config.yaml
n_layer: 8
positions: "rope"
attn_scale: 0.102
tie_embeddings: false
init: "normal"
optimizer: "muon_variant"
lr_mult_o: 4.0
beta1: 0.95
lr_head: 0.00264
warmup_steps: 200
schedule: "wsd"
decay_fraction: 0.671
final_lr_fraction: 0.0
train_tokens: 335500000
MLP neurons of a small language model. Each row is named by its layer, matrix (down: output weights) and neuron, and shows model dimensions 464-527. Each number is 50 + 15 x the weight over its row's rms, rounded and kept within 0 to 99.
A block is one neuron, or neurons of one layer that tend to fire together. Before each block is what it responds to, as a language model described it from the Wikipedia text at the highest values.

Word-initial piece of names. First piece of a split proper-noun or foreign word, often after an article, apostrophe or particle in titles and tables, e.g. La P|az, d'h|onneur, Plaid C|ymru.
L3.down553:50 47 28 33 34 60 54 32 48 58 58 48 56 29 44 42 57 67 50 37 75 35 50 69 62 44 22 45 58 53 45 33 54 70 49 65 62 53 57 39 24 52 38 44 54 54 71 39 39 27 39 50 64 55 60 39 70 43 48 53 25 60 31 31

Abstract head nouns. Abstract or relational nouns heading a noun phrase after the, his or in, usually before of or punctuation, such as demands, capacity, needs, and the Swing table cell in election results.
L3.down355:55 82 76 26 47 38 30 41 62 11 80 46 43 53 37 63 58 52 50 33 70 25 45 59 48 58 42 71 63 50 31 64 46 65 59 43 55 35 48 43 63 37 57 67 41 56 31 36 57 44 34 35 34 43 47 53 61 88 36 31 59 57 38 52

Head noun after "the". Common nouns right after "the" or "The" that head a phrase usually continued by "of", e.g. the back of, the term, the end of.
L2.down268:67 58 32 69 32 42 71 36 58 44 75 59 47 74 68 58 23 60 72 86 43 60 57 44 36 45 52 27 47 62 62 30 30 79 73 48 18 47 48 46 58 47 40 30 47 51 36 73 99 66 56 45 16 48 45 67 62 59 34 60 45 42 78 59
L2.down499:54 48 41 40 43 58 48 43 48 59 43 62 58 59 57 08 31 51 52 40 64 33 46 40 73 49 57 53 67 60 75 55 41 56 61 37 40 44 00 41 64 10 48 27 50 23 22 54 58 40 40 58 28 68 94 25 68 58 48 32 69 56 39 49
L2.down707:34 47 59 41 67 57 62 61 25 50 25 57 27 41 52 61 46 30 42 63 65 58 69 63 39 40 43 38 45 68 73 78 63 47 54 48 40 66 48 80 60 59 44 53 34 57 41 46 46 35 45 39 70 62 47 55 43 49 65 33 52 55 47 48
L2.down871:45 42 62 66 54 56 11 40 52 28 46 59 61 63 62 38 76 50 71 43 44 57 84 72 50 59 60 70 53 29 65 45 50 50 51 20 39 47 44 40 48 70 58 49 61 68 65 10 52 21 54 36 43 55 43 58 49 39 40 58 41 81 61 56
L2.down908:74 37 51 52 80 74 40 71 29 44 42 57 61 53 66 01 65 68 45 50 77 18 63 19 40 52 77 41 61 48 40 51 28 64 72 57 45 72 45 67 71 47 65 40 41 34 50 34 48 48 53 52 40 70 32 64 47 57 82 50 44 52 42 29
L2.down1356:56 41 59 48 55 57 68 61 61 47 67 27 10 45 46 40 34 55 55 54 67 46 48 52 34 38 27 27 52 46 56 33 29 66 62 38 64 53 51 45 39 27 56 66 55 32 60 31 59 33 75 73 52 50 39 77 42 74 55 40 44 67 75 52
L2.down1544:47 25 18 46 64 43 36 51 30 64 47 46 45 30 66 62 56 36 48 69 47 45 58 43 53 77 52 33 63 73 89 25 47 50 54 29 53 34 49 66 33 34 65 63 26 65 71 26 46 36 45 65 56 35 28 50 30 44 53 16 70 59 41 34
L2.down1703:38 45 69 44 73 84 32 52 30 51 30 44 64 41 62 27 46 25 53 75 51 67 37 50 81 70 42 52 60 49 26 18 44 50 52 69 58 57 50 42 42 44 41 38 48 26 40 52 44 36 88 64 50 58 48 35 57 36 39 38 92 42 44 33

Repeated name endings. Final word piece of a proper name already seen earlier in the text, such as du Pont, al-Shabaab, Qarabağ, often followed by punctuation or was.
L3.down1484:72 47 77 73 44 76 46 38 35 37 17 79 35 44 73 39 37 73 59 52 53 23 62 64 47 44 49 81 49 66 45 70 59 54 30 27 75 26 39 64 72 27 58 66 72 49 47 36 21 57 34 62 35 41 73 63 57 32 44 58 40 42 29 22

Abstract noun endings. Final suffix pieces completing abstract or plural nouns, often after "the" and before "of", such as consequ-ences, object-ives, imp-acts.
L4.down65:16 73 34 58 56 57 61 77 81 36 48 25 37 10 26 26 32 73 24 54 64 59 54 42 57 56 52 27 37 52 41 13 36 62 64 43 62 48 23 49 48 45 73 39 46 59 28 00 44 14 79 70 75 68 42 64 52 48 49 44 59 34 30 42
L4.down179:62 37 62 60 53 47 59 42 99 44 73 38 42 30 43 32 47 77 43 22 68 53 39 68 81 49 54 60 55 56 59 65 78 65 75 40 54 65 37 59 53 61 41 55 33 55 27 57 55 42 56 82 14 52 36 33 71 36 64 64 46 55 52 58
L4.down296:74 74 59 50 49 55 48 47 41 51 48 44 58 57 54 25 35 16 40 41 56 48 75 65 46 49 48 64 55 55 64 71 43 52 41 25 55 22 68 57 48 24 35 14 52 60 64 26 46 26 60 40 49 50 33 50 37 59 25 41 39 42 43 25
L4.down477:38 47 72 45 71 31 33 52 54 33 45 22 52 57 29 50 45 46 84 31 61 32 40 73 80 40 61 67 69 70 36 48 71 50 64 57 83 52 45 44 54 48 65 54 70 60 56 39 52 11 78 22 61 46 29 68 40 45 49 41 28 68 49 59
L4.down488:40 39 58 66 62 29 40 39 74 55 55 31 37 54 64 36 55 44 24 47 61 23 37 49 39 34 39 53 58 51 60 51 60 60 51 46 36 48 53 44 39 28 46 25 50 64 36 58 51 26 33 54 41 58 42 54 64 70 20 36 63 38 52 66
L4.down694:49 69 86 72 55 47 58 41 31 47 59 46 47 52 32 49 09 69 62 52 29 55 54 44 41 58 60 32 80 43 46 48 50 27 55 65 29 35 71 41 42 72 50 41 41 47 38 63 57 57 61 36 66 41 50 75 43 53 53 78 33 58 48 65
L4.down744:70 36 33 25 50 41 33 53 37 66 50 43 37 41 50 74 26 65 59 31 63 46 71 52 41 28 67 72 40 53 40 62 61 59 53 62 54 50 52 47 25 37 61 35 58 57 75 48 23 59 65 68 42 28 33 56 66 70 43 62 46 54 20 53
L4.down1159:36 75 44 35 48 49 33 56 80 38 63 49 35 54 64 32 55 60 46 61 59 34 39 41 56 41 47 35 59 43 50 62 69 61 33 32 60 78 54 77 42 48 59 54 75 53 33 47 51 51 45 38 62 37 60 46 33 59 61 37 72 65 54 67

Mid-name word pieces. Second fragments of proper names, mostly the apostrophe after O, d, j or Ta (O'Neal, Ta' Qali), also pieces like Den-iz, Em-re.
L2.down376:19 51 63 45 42 74 41 25 39 77 17 14 26 60 42 43 59 46 47 68 53 67 38 46 46 52 40 54 53 51 47 49 45 48 30 37 43 26 50 64 35 66 59 27 48 96 35 35 55 58 39 52 79 48 82 39 26 68 41 72 67 49 54 59
L2.down613:71 53 43 43 54 50 38 56 62 77 64 27 32 39 70 35 52 46 51 24 47 62 40 61 63 34 62 49 43 56 61 41 40 60 42 47 69 49 30 42 40 67 42 59 51 62 77 27 56 53 41 63 54 67 51 45 46 29 32 65 34 67 63 67
L2.down876:47 33 17 59 79 40 31 49 64 40 39 68 42 55 41 63 62 44 49 61 27 36 83 53 68 26 53 34 43 63 40 59 54 52 66 54 46 54 60 52 64 35 64 29 43 40 64 48 53 34 70 51 45 51 15 16 60 70 48 16 57 41 70 82
L2.down895:59 41 40 58 26 62 38 39 58 54 72 33 49 33 48 65 46 33 49 82 38 44 41 58 45 35 50 73 35 17 58 39 39 61 68 52 54 75 42 60 34 34 54 27 58 32 49 70 10 38 46 30 50 45 41 81 58 37 33 86 59 61 45 80
L2.down1058:64 61 41 50 38 18 32 51 79 45 46 30 43 29 51 31 54 50 44 29 86 27 41 37 70 64 67 34 20 14 67 52 64 35 34 57 50 81 55 56 57 49 23 66 63 55 42 41 44 44 43 71 45 27 53 71 70 58 73 60 51 49 61 54
L2.down1203:50 58 44 45 17 55 42 40 33 80 45 81 36 56 42 52 70 63 61 28 55 66 56 59 35 39 45 54 85 35 58 30 49 28 27 48 71 22 54 73 34 63 60 44 50 81 61 53 37 49 49 47 43 80 56 48 44 29 42 27 59 56 62 66
L2.down1316:83 53 35 50 49 49 48 68 58 57 67 53 65 54 60 69 30 60 30 49 48 58 76 77 38 65 93 43 54 46 59 64 31 52 57 41 67 54 62 54 51 44 47 71 64 49 77 47 64 67 29 63 55 40 34 55 46 41 56 60 45 41 44 69
L2.down1506:54 38 50 32 56 22 56 56 49 66 49 41 42 70 74 51 43 22 57 27 67 56 40 44 53 31 56 31 26 58 32 60 49 60 64 40 36 37 36 48 50 53 48 38 59 70 54 51 53 29 55 42 39 42 63 41 71 50 44 54 45 47 36 43

Mid-word foreign name pieces. Word-piece fragments inside foreign, mostly Romance or other non-English, proper names such as clubs, places, titles and surnames, e.g. Cast-ell-ón, Ci-ud-ad, Gonzale-z, Freder-ik.
L4.down89:53 41 42 71 61 45 56 26 41 43 50 38 49 58 57 74 54 52 40 58 30 86 45 53 42 36 33 43 78 62 34 44 29 38 56 75 57 35 36 59 07 70 50 60 64 61 58 50 33 50 67 69 51 53 51 65 44 63 15 47 52 86 53 53
L4.down574:42 55 33 36 30 69 42 30 61 34 32 60 40 53 75 42 44 61 46 55 49 35 42 42 50 56 57 64 91 42 61 55 53 33 26 55 59 53 68 70 30 43 63 15 60 70 58 69 33 55 74 26 55 28 54 40 20 21 56 50 47 48 53 64
L4.down633:59 36 62 40 54 60 51 42 39 69 28 28 68 50 21 48 61 67 53 45 34 62 68 68 63 54 63 44 56 40 28 51 51 28 62 89 53 53 49 63 45 49 50 64 24 46 71 32 43 46 33 46 56 55 57 83 81 38 43 57 52 51 52 49
L4.down725:52 51 48 58 53 52 59 24 50 26 71 63 40 42 73 69 38 48 55 50 23 47 57 35 54 53 52 39 59 59 58 38 63 35 51 36 51 82 45 52 26 43 64 57 60 66 34 65 53 51 39 78 44 29 51 45 48 53 54 54 50 47 35 42
L4.down873:45 48 58 21 62 60 36 65 22 40 30 34 57 43 44 73 65 78 52 42 35 20 73 35 48 42 53 77 44 38 26 53 47 53 45 69 46 56 41 56 66 75 56 55 30 58 56 63 56 38 43 59 44 43 76 32 91 41 80 50 76 33 12 36
L4.down1083:78 50 60 51 36 75 42 49 49 51 49 72 75 62 64 62 82 49 40 47 46 04 39 74 59 82 65 58 55 60 70 58 25 53 52 24 56 34 57 30 43 33 54 43 71 44 31 39 59 66 49 43 39 39 40 72 55 48 25 75 39 68 37 57
L4.down1345:41 54 56 33 46 37 40 53 46 50 42 34 69 46 65 43 29 15 58 50 60 57 39 62 20 42 21 57 54 33 55 62 60 60 43 58 47 45 52 64 43 51 68 61 21 42 56 54 24 62 50 52 41 53 44 40 70 75 33 61 67 52 49 37
L4.down1636:45 59 57 59 67 34 45 58 30 62 64 68 35 45 45 73 31 63 82 52 69 24 49 30 58 60 39 54 45 64 27 33 53 71 31 40 57 46 57 64 50 38 49 49 42 71 60 70 42 65 35 43 20 74 46 32 33 04 64 45 82 47 27 51

Multi-token name completions. Final word or word piece completing a multi-part name or field term, e.g. graphic design, Account-ing, South Carolina, Stax Records.
L4.down40:48 63 57 67 46 62 84 36 28 77 70 57 41 35 70 52 75 27 50 51 62 51 33 99 58 42 54 22 45 79 44 57 31 46 46 36 42 68 43 40 51 48 62 61 61 43 60 40 51 65 61 51 44 82 00 68 41 49 31 58 59 50 90 68
L4.down357:57 65 71 38 66 59 10 37 67 68 44 41 42 39 84 63 53 51 58 55 78 38 60 48 33 26 35 19 32 34 47 30 65 64 00 51 49 51 60 22 41 43 43 46 63 61 54 78 35 59 57 50 66 55 64 35 49 36 69 66 70 35 56 45
L4.down434:61 41 60 44 56 54 42 88 48 58 45 41 61 39 62 51 45 61 50 53 73 56 65 53 91 72 46 26 48 65 69 55 54 42 42 66 64 43 34 57 41 74 29 69 50 36 40 65 51 56 50 68 54 45 33 35 52 52 86 54 29 45 41 61
L4.down446:37 49 54 65 54 52 49 51 57 51 48 52 25 35 53 20 60 49 65 62 36 73 82 66 62 50 39 54 75 59 51 46 38 50 57 50 48 54 47 15 44 38 52 69 56 47 56 73 57 33 58 53 84 35 50 13 44 56 50 40 60 33 41 52
L4.down705:66 32 30 64 26 64 64 42 14 64 48 44 55 78 40 43 69 50 44 47 41 73 53 48 64 65 34 23 51 56 40 43 44 56 59 70 59 59 63 47 50 46 46 28 49 67 29 35 56 79 26 45 46 46 53 44 50 36 52 45 35 66 56 50
L4.down1052:19 67 48 53 56 46 47 43 55 77 58 36 61 16 56 63 73 56 51 46 57 47 41 53 47 37 25 50 42 66 28 38 59 60 33 54 30 30 56 41 52 64 53 48 34 29 19 28 48 45 52 47 65 48 48 45 66 41 42 55 47 63 36 50
L4.down1499:74 56 76 62 93 54 61 69 46 22 73 75 70 57 62 37 67 34 34 49 50 62 69 47 71 49 59 37 33 56 58 68 48 66 75 67 62 41 65 42 48 58 52 35 40 34 65 21 38 27 33 46 19 61 71 55 37 64 60 41 69 68 54 48
L4.down1540:76 66 64 42 53 62 65 70 50 61 54 32 60 39 58 47 21 41 51 70 40 68 61 36 56 41 24 40 45 53 48 56 52 43 55 48 48 53 91 60 21 55 54 21 74 58 68 46 43 53 34 20 59 42 42 44 51 69 09 67 56 52 27 24